{"n_layer": 9, "d_model": 256, "n_head": 4, "n_kv_head": 2, "head_dim": 64, "d_mlp": 832, "vocab_size": 8192, "activation": "swiglu", "norm": "rmsnorm", "norm_place": "pre", "norm_eps": 1e-06, "positions": "rope", "rope_base": 500000.0, "rope_fraction": 1.0, "qk_norm": false, "attn_scale": 0.125, "bias": "none", "tie_embeddings": false, "parallel_block": false, "init": "normal", "init_std_qkv": 0.043, "init_std_o": 0.0, "init_std_up": 0.043, "init_std_down": 0.0, "optimizer": "muon_variant", "lr": 0.00672, "lr_mult_o": 2.0, "beta1": 0.9, "lr_head": 0.00612, "grad_clip": 1.0, "warmup_steps": 200, "schedule": "wsd", "decay_fraction": 1.0, "decay_shape": "linear", "final_lr_fraction": 0.02, "batch_tokens": 65536, "seq_len": 128, "doc_mask": true, "train_tokens": 490000000, "steps": 7477, "dataset": "wikipedia_en"}
MLP neurons of a small language model. Each row is named by its layer, matrix (gate and up: input weights) and neuron, and shows model dimensions 32-127. Each number is 500 + 50 x the weight over its row's rms, rounded and kept within 0 to 999. Numbers have three digits each. A neuron's up and down rows have the sign that makes its largest values positive.
Before each neuron's rows, "fires after" lists the tokens most often just before its 100 highest values on Wikipedia text that the model never trained on; "fires on" lists the tokens most often at its 100 highest values on Wikipedia text that the model never trained on.

fires after: "9", "0", "2", "1", "4", "7"
fires on: "1", "0", "8", "3", "6"
L3.gate320:507524448530519479472631484426479567497460389508501467570508583489363511502511538490516540457471490596444525579435470452460561467567549514535571442652455498426486492428538469504418548449489494580492541489471541526492452436467491420569535433500459527388488510546551485602558521474455557516
L3.up320:484448497459558460544475504472433506533511613450540462548488465490422516424529513490500526438519436544518379404585463609538508429503545408457527457662558442557493491559539453488532348456584528516466358557479562502497488529535492428490467480457505522426609553491452512559552463470474502374

fires after: "\n"
fires on: "\n", "ad"
L4.gate74:469476518525523505456488485573508466536526462446410455495581538528504478524587549477465609530432453482435494437429499390545492475516466411397455567456435488522510585567531492444516427428477558479561563485439442510431531472477620489568505538520507543464513495502525505474486384554495438525
L4.up74:431490472611446542404521468477539522505530466531510454444502465488399553552501511520462535450534505532437387520518515421495469528517471471503531522521495501488403516458495528470509542535468513494511475485423633449485519507442454440497426515566571493536544452555490500457543556476530426495

fires after: "-", " (", " \"", " Total", "–"
fires on: ":", "L", "l", " at"
L3.gate820:571474500570435497473524465441475597442499517561491481541445549460560483445504426455461445468517450434447537486454514555501550389543598482529512439465504518489491476474596512542616529550423455460390521437548496410532626425564517421529572469476413482575527477542516524509507447605489482511
L3.up820:547501502506545450457595495522466475498560526537557484546479596474530557508530496514489472524514509451502469495506583514426586450524467557418457496499515439539484512386482463412515547499414443508374521440560592394482578502441533529529573602521466564590560450487489504639508458575503508585

fires after: " |", "5", " ", "|---|---|---|---|---|---|", "0"
fires on: "\n", " ", "0", "4", " |"
L4.gate327:536445458460549472552510560508473481461527536517431545503488495465525579512463495443476456458516449549520548519535533528580490576467592477534541521528474510620559459473566515529517502568508523564488501550531480645464417559570583560523402447451583521581624449478529431462565525426473474526
L4.up327:515428575514536461481530541583512500429475516512536427522528519487441554393457434532550523503526492492498592485465494539505447458516476546512465513428492504468472500485571476535478525546550490362518380430513518525554556515537624536446538535429471538479524582548569419462546601541444473417

fires after: ".", "2", " place", " version", "3"
fires on: " |", " of", "0", " "
L3.gate639:431470507585485583463557517500577552478468491516394483515457544607542534491441468469516491529504431509470541494516556541516460492490482445564443510415513486526543518563571464500448496493514467472468622549566450537457525523538516535530491517562460607410525527436483476483533514472482543488
L3.up639:549494490532505490507529517522487509543514608458555457456396499588422466487525465514441535525503476505472424502475473497475493435571497481493445463369430524508565483533534462467570403518549423541415552532375529506458459458435527496527488470577516484460467450540605528519526526543391548531

fires after: " |", " E", " F", " R", "S"
fires on: " —", "up", "mer", " You"
L4.gate61:503566475461419499487515529545429400460457553529523446621456480558518400545584509491502378439487493471471506491508606518559472432524450586527413582545522388475523506547417401510464550374482530452574558456546521620513518422391478467572460513485431490482572539544481488520516508419565486436
L4.up61:517630418444452525544482551578480520510425444431465518448507515522515464437495523496545607459565567550452427409499406471502405489532427531557466447477407494402514514499438527515526641520585509556519477556440430491534504467528532436479573455554592513461437463481423562490431566506496559564

fires after: " |", "2", " F"
fires on: " ", "0"
L4.gate371:408554620524490490460535508509536523550488529509381499529496569503491441427450498446377516558440498467526486474474523450454458454421471529534501454456473513501487543457490450523620535497472487503510480636525475510448536461519482492522406380428472460510513489508466534456565462501520468443
L4.up371:537451583494468483528568564463465491576547484566488433495499496488486592501479572446553516461483437442540522462507468441479438537570417561470501547545511429473479530516497545519502555560562481522477508522519480550461532454511513417517532458505511373550561616369478501552507534456400517619

fires after: "\n", " ", " b", " S"
fires on: "|", " |", "at", "-", "ig"
L4.gate502:578638487450497540488527447516518488465555471584479527589517568605446506461518434527395590529443549519453518475433517494542572503502579474459422505558426514518469537534502526526609490416412564556546501540419558514542478389457651459509505513552430543534431499418525504520504493488476367464
L4.up502:494572457551541499478484523533464488569472585491446419435417503490541493478504541557447504458556569650552436546476600444465485441480596508491475473457484553586512508584450496538466519511575600470537485391475492476485519470460474443556609622457501485504485535443469510461471598486502409507

fires after: "\n", ")", " date", "C"
fires on: "\n", " |", "-"
L3.gate469:464475481533410476560457470485561598469511470392534462405436520468529452549562424499459424517475538515539489547459524406471456545488543392509386575495453427525493526520477449513601502571479440562478462502478409449472518529473544402476470515502453451504488460497478441457499493511530512529
L3.up469:465581402507592435484449512454575389517477490518497493469457497525464451421551447478475448461473535558565593455531536529488533409426537450504433495525493538544441420565518483577466478519478511435423401568492512440486497542506500485451563481548402502482578455513539545594477540527566533443

fires after: " =", "\n", " "
fires on: "\n"
L3.gate643:483472570558484494438479468524504558499473505550470458505426570513484450524521630481488553436578450493581449488439571451484509544523435475450438487411567620430527538522524521475610427510443522497565577469494413527443586552491499485528442352447562522526495509551517545471534431571520550438
L3.up643:566515519515552566506565493531425465591523553513515437491482482483409479492502508495540458455518503527569404535517496517519558488561493519381489495507470517470481492486561492480473520530479522497473445498505593447583505507515482452534455512453549480459513518523372611548435524458498487401

fires after: " (", " \"", "-", " over", " “"
fires on: "t", "p", "m", "c", "l", "re"
L3.gate740:482481481572518433596492587529501508491469519533401522554512473450504532398476431535448563532493480482409393518510427490575517408485505452429425536524520425465461520428527472530505513508359550525554504561555491465459438436457564568565509509439407554630527480487501470494434368507502491521
L3.up740:484398474546486538446541483523554559487451504407483543447548446585455507496447448540527506551449510530503507567500488414415440432477527507511505442443466454561450514475558451564463563457386510457487583549498482557537478521497525498562488498548365467507585521491528610498562465543459539586

fires after: ".", "′"
fires on: "1", "2", "4", "8", "9"
L4.gate140:517465536508525493502477496664414491530515557438408556537627535526440579438459480435440594337523545531500563422567511662505581539447538462446549512478444459493565499533425407523555467578511467517522526492523474508482567539451479498493511481543525508513468583424593504466599498494530477485
L4.up140:422576481422536613376466508515520524420491521507506491425492538536452427524461534556520393565529491547416501508472570557536537549562539562461515465416488395489527501445474488625567555553454462423413485456494535533514493478485587516499498567451514440483566467518484471422474494498497553461

fires after: "4", "7", "1", "0", "9", "8"
fires on: "–"
L3.gate412:504440428485539468522590529479600526451515568475588431448517473444499524438500387473449548489456430458492566601537475531525497461494478587550480531437526441533511410569433550442568504569525609487513458481465438525501485552467545548561540581468497476482554585448561358506400576488535495482
L3.up412:525424583393567433492477492465525524535473467486458425446478496471471537511565567473580531494460452509587484533462444489529481420530529476545485539485524477622518486519471537520557423495414495554407394528567520496571501460464460569422431494549568513564568492503443485519548565446491468513

fires after: "\n", ")"
fires on: "-", " |"
L4.gate10:531494528620509538516469487557573535526559479511533480550492444528511470569405460578526534434541394431586432463477599474505602521497478526553455491564514519429577568576462416531572504442495485500439542552519487543414483399491580547473505494527553529415457517452510501522494471485512507506
L4.up10:488492509525548425487435497517455541501420522492475488377596531513445463502505475514433506478509543532555526579462479563441483446567435460511622412419434494445479523528464425571514510540524445425533462498481521509424507466433561544490617535494542502568551483517491488489509520526468499538

fires after: " in", " In", "In", "2"
fires on: " ", "2", "5"
L4.gate275:488518568501467444507513527454437480526540558481504394461473511492452522542496418441391486366493543441502519487569610488506471518540512482468449470484469527497430427436547475412453553364504506582520485504461556490466413398467482482551503521505534399499489518520459500529577577585492531449
L4.up275:450553490554530443463520483571482419478461490541471374499511411492546478558564439485436543498471454431473510448549403518577464586498465501594580490489447589523579448499493496444491484416582477472521423430491500454514486526479539404606515417529499460474513473512544425557568481438456477585

fires after: "°", "3", ".", "1", " "
fires on: "5", "2", "3", "4", "1", "0"
L3.gate145:554402366484500516603409510524514468449488397469475545544483568521459585466506427459480427476394468405464535442637517478539550593411434565585521492584445526461485496461479445495423593551460455474535487524460582550548451527419574447491531525466444448566604456445520494543508507517473469453
L3.up145:480501469462503523558494558493543553543515517410547530434506407531500525474480480533488466489502512522485566459497544624512498565570378437482532436473526474585463602472461518531612567491497511461508585450590549501479454441432437469447502523482398416459541586493511520448570552525559484483

fires after: ",", " |", "V", " Pr", " V"
fires on: " ", "as", "ow"
L3.gate669:506450560554383448535499535464450575509550540503499421489586514474547571597430523521473539491444547549445480456548395504548439474375449466573552512539415498508486454546526449529516602548493471538523494466569484556577486515397512440528447536481563498469564455612502433520493567482514530574
L3.up669:468573479461560479487559497451579552432498469372547508540598506577509596554516469400424507500432456515448532470448574431486441559557464560588475566479444544405474524559512550482439568495547499515519552546533511440380483567430518488489607603542523443491508534530515445529504496511421496533

fires after: "2", "1", " ", "9", " #"
fires on: "1", "2", "3", "0", "X", "6"
L3.gate571:535419388514442567496475496464515600453517521424568520484494437499540525486566566588470547444472488524538534434545497476509472427517490449456556461573484479399428551401437545489533508469488461358556458504491528500526505480481493451490453615489501500419500584584535475448559503483480511457
L3.up571:504525468503564478518453560505595528555501478606488531389548444553496452521543458526499429500511543452454491483501471554498438520506463498502470548553512506531476498479585446515550459496479510501570561554452434463513543552467476408451454550497560470484498521519477559507590497477518448383

fires after: ",", " ", " |", "1"
fires on: " ", "1", "9"
L3.gate569:522490487436498464539470464474464582545487526499473505478563413520510534638553483574464524513501527440518553591578520456408568529544470518535512569493503538492492554511527541461452543525546600492515439421480489520512525448487388500456431457417631461528577527569397504544514466551486596456
L3.up569:534464553485481544520489468486506531447431478507485525523590547518602539597506527397524572516495577500474540434519432506580426492453478581511465531500525536543465482585580511506623514464503494493545511512460510513521577590465496536509510482571513555518435479353525510515464520543458464552

fires after: "0", " "
fires on: "1", "0", "===", "2", "\n"
L4.gate345:458544511613491499454489563418541510542518450466546510518562631467505469433496516489490425523524467490523467571489494539528471409544521397436592453506513506489471428451421553532447513516516520489451484540525458525581520514447613562511510489453550459514534457636518434462521483597448610497
L4.up345:442384463549625513549359435495656548500450535538511432584553524494538507511464573476559475523539552491506546583438538527560469547437477531367488481521479514548488592480540453499506538508496371461595542477400534476533495500592478548552507388634559470442471587453545495477429510533537457481

fires after: "0"
fires on: "0", "1"
L4.gate38:467423492593448575524502499543579453574574477504511583461447485575485423442486547534467483484532428434491511481530543484499439554469571432426509445583484423460494532466522514535482526526610531539508433494472537569436536497407538503488451530539568530494554437476493521453449542530479490469
L4.up38:461464495584481567521496562446535462495524559455546519489566486533530444574566426539473426457486525564399503482431449525568534473417495455525568527404448515544448567480525560487591515528504518380454521517481498426509523481548502519471577575488517542437475529482540496466526461510477432473

fires after: "1", "2", "5", "3", "7", "4"
fires on: " |"
L4.gate77:475482461534545430530510580455506430438489508547430574458475558505510529509420581550556494462498442517414499361438576507516494473463526526460481543470506434461530470561472487467490501531452500389471435520449503560456552456523458519529526578525430452497472571509417486541549443565492512551
L4.up77:428413447553517522498429503501491525461460492475622474469543436412582490465485591415459536494514510472571474516452547590526470478482492491532580469561480431510496605517517547471518416503566591372452417488469422427503510436517555488452475477488411433514417437500406568537534538429521511442

fires after: ".", "6", "3", "9", "5"
fires on: "2", "1", "5", "3", "4", "9"
L3.gate181:516459426535459463550517587623539486466558514469558450537579548553552569510431514499481551488555383500502581427545497543548503468518537571422497455443425491442513509504469530492547520530509423461439505440500498532483452524377502477385433409445475590459570546519488496527481524549454506456
L3.up181:458484536448573469361423404449480553531481431512502454554477485474549481520403523514538478456488548513467485501558450501492574574485493484467494450518497463567541513502566501497545452511440476593511593426515462524517512451539472530456617452494618528486365473531531517543499485443557518485